Weights of a small GPT-style language model, trained from scratch on English Wikipedia: width 160.
MLP neurons of a small language model. Each row is named by its layer, matrix (up: input weights; down: output weights) and neuron, and shows model dimensions 0-159. Each number is 500 + 50 x the weight over its row's rms, rounded and kept within 0 to 999. Numbers have three digits each.
After each neuron's rows, "fires on" lists the tokens most often at its 100 highest values on Wikipedia text that the model never trained on.

L6.up319:403387436571559388471503507622609482471507555507513444416453564432537465435479601539465570500478527525544466542609555531422555513560470512526524464520400499481426400470451566417509494498513496569488516520473558560450489508566583529472473430531483511535405515492476452524524489531485592489480452528420493549627455509475514554447484559428478563464537566513421480515501533617558512511476457484511510529487471468393484500585503471520453505483519502460456542473579458455467487525556472
L6.down319:491521445496550443444507390529598453532483473499470564572529483550492504506466496544562411445530627483502518463427480513541445473534475452468480466605574443564529517480450461498472545506539493389515545491467534451445505504544467517461484417465513498528419494589440462514457429520580413555457514471520592519475451553498516408502471481543522515532569536501443543519575575449527467468424503513540501601304523503442532483531500443563568561493437485585476495522421476500566486438455603
fires on: " and", " head", "al", " main", " chief", " son"

L5.up476:485476516552495520490454458427622465440500449494488449448416476463433570499527454468516498521446444510447489415596490529463379538529465471433465524505511395529548449451572532497530572554423546466492551435500451489539548430541472493455478602491544467538443526499642500559518513511452494476554536486488412483480526394475465588603472363554498464483534426562560492502480487539654472487532533491576468547542541540508519414468473540513497508548481489467537544494501420521439553592549528
L5.down476:371461474403487513464542503451488524598440525523504484509517520551522507570416512501495551518397491430492486471487462633527527541627612468474450529499504504451512453451512465437590516529565499420519406478492463556494494519542491598506475655414589544468488490466473545504569528508525534512514457399528470468431519505514547523559553457429517531563491423518452461505565547418580436437484512446531441542533467485495456548468499503452521470584456447504482482528433577582550401497551489
fires on: "f", "w", " f", " w"

L2.up393:502478482495495504550440429446466508474416421495575541439433463510487530638510488481475450511468570513510560379581474495423468526466496466564596548491479509524485535449457544490477523419408524532518490557518488482578602374579498510443519463578502584527583578495527498420479523464480548472512512516509508490578577548414402551574451515480530522485522520443535461486483632510536520485446521592446436402453528525421607561582570511501481484523423500479441471518492446518470465492545483
L2.down393:465428436388546516429515487564433475514480481545469561530554484428449554426387577552531476596468461530575439470509423538521524497529444441499494513495511509455482566514547481413464478472497428518465462511532506582483557472521395375487432557581491501493556521513388479517525464610499447492495515502496463475486525541502546510372458518497461452502485602620534537521489565537531464458498567462531545470581574441528436550547532419499519538523480523608524432574467492495419544527472592
fires on: "po", "so", "O", "fo"

L2.up384:517489489602485507395559513497507496500429448545475583483464537532463393619480465480443546357552486519477469578567433463559385510497546485406527496459464472521515539472505497483554537484497503588524442478455541564542466450529558486411568479493485495514500465504478411494562492482547529520410475428497479534484565462537511536725505469367449558550467424469504500595470490457530463592469571500511522466479486537518526435446470434446492501500469513468507503493568485511501545561561522
L2.down384:496602473454512485403505526512441449602473459553563439568441518535501573542508472522553497520417529502372516521486518523443563404423538399556535516516595555442542489455552524545456490444457487470525482480600449415523498482544518445588441453441495477435519470590434620541484494511501552468618486415479473519523512483476474462485530559542496394466551552465469437361616539545511515537478519553483504501522423518491524435514452440555461543536539514449483488466462597560502520489502508
fires on: " He", " St", " Sc", "W", " sk", "qu"

L6.up416:511518571549533537541480496465506444436481479523522557504487587523441460567494499476527467523505442513515536530525495486544465471451493442563532534501401465438442495526484709383544548490507521500495483506451499546544438508513545511527541516586535489548436511463516473511538557554462466467416471495483501537440471519452409498493522498488593500481533543490467410472496406459492519443299528576407502450542600549463479497457520525592530591442573614467511478556527421534395507538477507
L6.down416:506548519446413455477451590466557590492545527592544532469480457444517537417515527491516506542484420467466468548507531519601510556466495609440467555496429431464628473499463436591461489447561468541478546484470402501508485494594543529427624417550511508534447451457498503550469448466419561539524437519516404564442468466508499498472519494512512476465504534504557553435465484508506543452532593474508538443488574478514530461459512598481506477378478532509316508552560479496503533494482578
fires on: " medal", " Comp", " second", " –", "fo"

L2.up261:530506481464656448618476573459418544511461534511567530418486548446409422502535511478467547567494552536527583407478477518488443477408503423450605472523491461513392510467464547408465526496479470532549488590512472513547416493463464518622564502619506444504477555467558487454489474488485515544527418500498471540497462539459485549515554497563585503512525611513485548494444490522462490600439499495432590402442507501424497428505533510523561516434517569516505469541518473501477406474446480
L2.down261:396466446485489537469436478420568476485586493532550545567484458502404537493408432456502529504455498500475542495415549555462552476436528473471528517569512521472514415532541457541490515505511546488558479483464437633405424480390529396520614520473469428515520542464466498587558523565579486538459480465486511489480504550581523495450528512466606454529492574466504414437486468581524534461490573538578530489508472468415542501624500391488522624519506506393486524492465525486443502513510433
fires on: " inter", " exp", " Inter", " ab", " imp", " Exp"

L5.up346:509502511545471545427416476467436486474503584518514535442554472507490482533558563443442561439509564440525479444562455468443453484535482520440454534453525492502516545420529518480518547541487501574538481451535491606587406423654493492565503504565470379600514410500629511499500473537535498436476546532458482569559529483457554534502502474448485513472540601519507536527461453520523454589445505455434557442449509575487463456571513555535530518385423501523413428502491492398508427558520432
L5.down346:490524465530569475458531512469518512479580496470448452565462627444549448460504438580520567446414383569491512559547481516463555382560477432530579531635480413453607450538459531535415490459466501476512631553585548470482465576470465475497501503401529503456478478574461480412520540468514571504506460540504490545520497533517544476462501608542515405520434508453472473439566547486548542446514536558490555484509470478439461554491489455534452412493468555510411497471445480560439526422486510
fires on: " ad", "/", " counter", " sim", "B"

L4.up124:471452478493463502473460447470567486426456541487516576544504584491549521458598410529481461341478329454460501574604537514446497499562529508487547487493467604536442495505556480426482547536552475571566451537501555483440495557411456524546548468493495488531509497507522413519481436481394600550456460553539563464541529479503497548546504526485546538464496460415546483613520571477558448508495457458495506475451485569569490496489491494515526509501433417380548514557598510488462517519508385
L4.down124:479487426480410417524530399577536500416533423504488431493526438543589439576551574497449518579479548528543497582605494467521466515504412522460419507482590472479465454583482587443498543496471555496501415477410549560424516430438487501503509536479599521434606512519546460546499534548490505436551530488510464461508493532396447567550480510410534499485646490474465517449482445506533510515572532533516452464525481554483488498456667528516525449492461502457408489529459486485458471539530551
fires on: " anim", " don", " People", " man", " one", " someone"

L6.up305:468414599492555533481518467482498617543438538523563532513432524481433593503443518501504486516342439525545484489535449514487512558501537432528572585400535522524503447500517514518472556510485454410506478548562506472541469366635509546486498514513461475562555527514450527491644468439441545555476538538497490452457448446422481475542477449513533408460614513557529531449496453462557527522515469488443557529507436497546529512363491478487474555569463467461503592508469473470424554524581532
L6.down305:429493633397402527520524463450478404532572545499484421432490568548520459521483387480427523466512478508500530427439462489478477555532495562531514592565541565481534527512533521484547495507451514512403558603473446584497560510485570533498543563518494552439539477465415467573571510459526429551447524432573560492474443536480495480467516440464527463555410508537553415499520621396435465505472464488537496502528505420492387511557471447427435573457586474563479500514471533496557466485475539
fires on: " w", " Br", " n", " h", " br", " l"

L5.up460:572450491486533506508459464476493459527435585444510524467488552542477576513540477393445434524479497528448515509560500587502540536375461467497541492560485469523437506439542554481499429519453479465514555439540563464535484391577531586558491592496485563511457526564600482464489589485583592495535561528493526608484459426301455446515476523398561488554548559434434489530517470445469495493485517515461455497354449508472471500557532563529551521525445538500469493481547550532472485471538437
L5.down460:484504575464434459503529516463437443470605416541555525519426573593511408442413444453494576523587470546409426477490492511504582444495430578457530549415558442516436473520437521527423480486585549455481473542455537500500513500526514486503539453510473503430500501593519437526538518477493516537548491527431493468498479487575474511485419548586469510525463597542496465460479560567515546445567393609493563423477617464487533457496524515515482517471514495509414502418554673525455497528481492
fires on: " a", " the", "=", " every"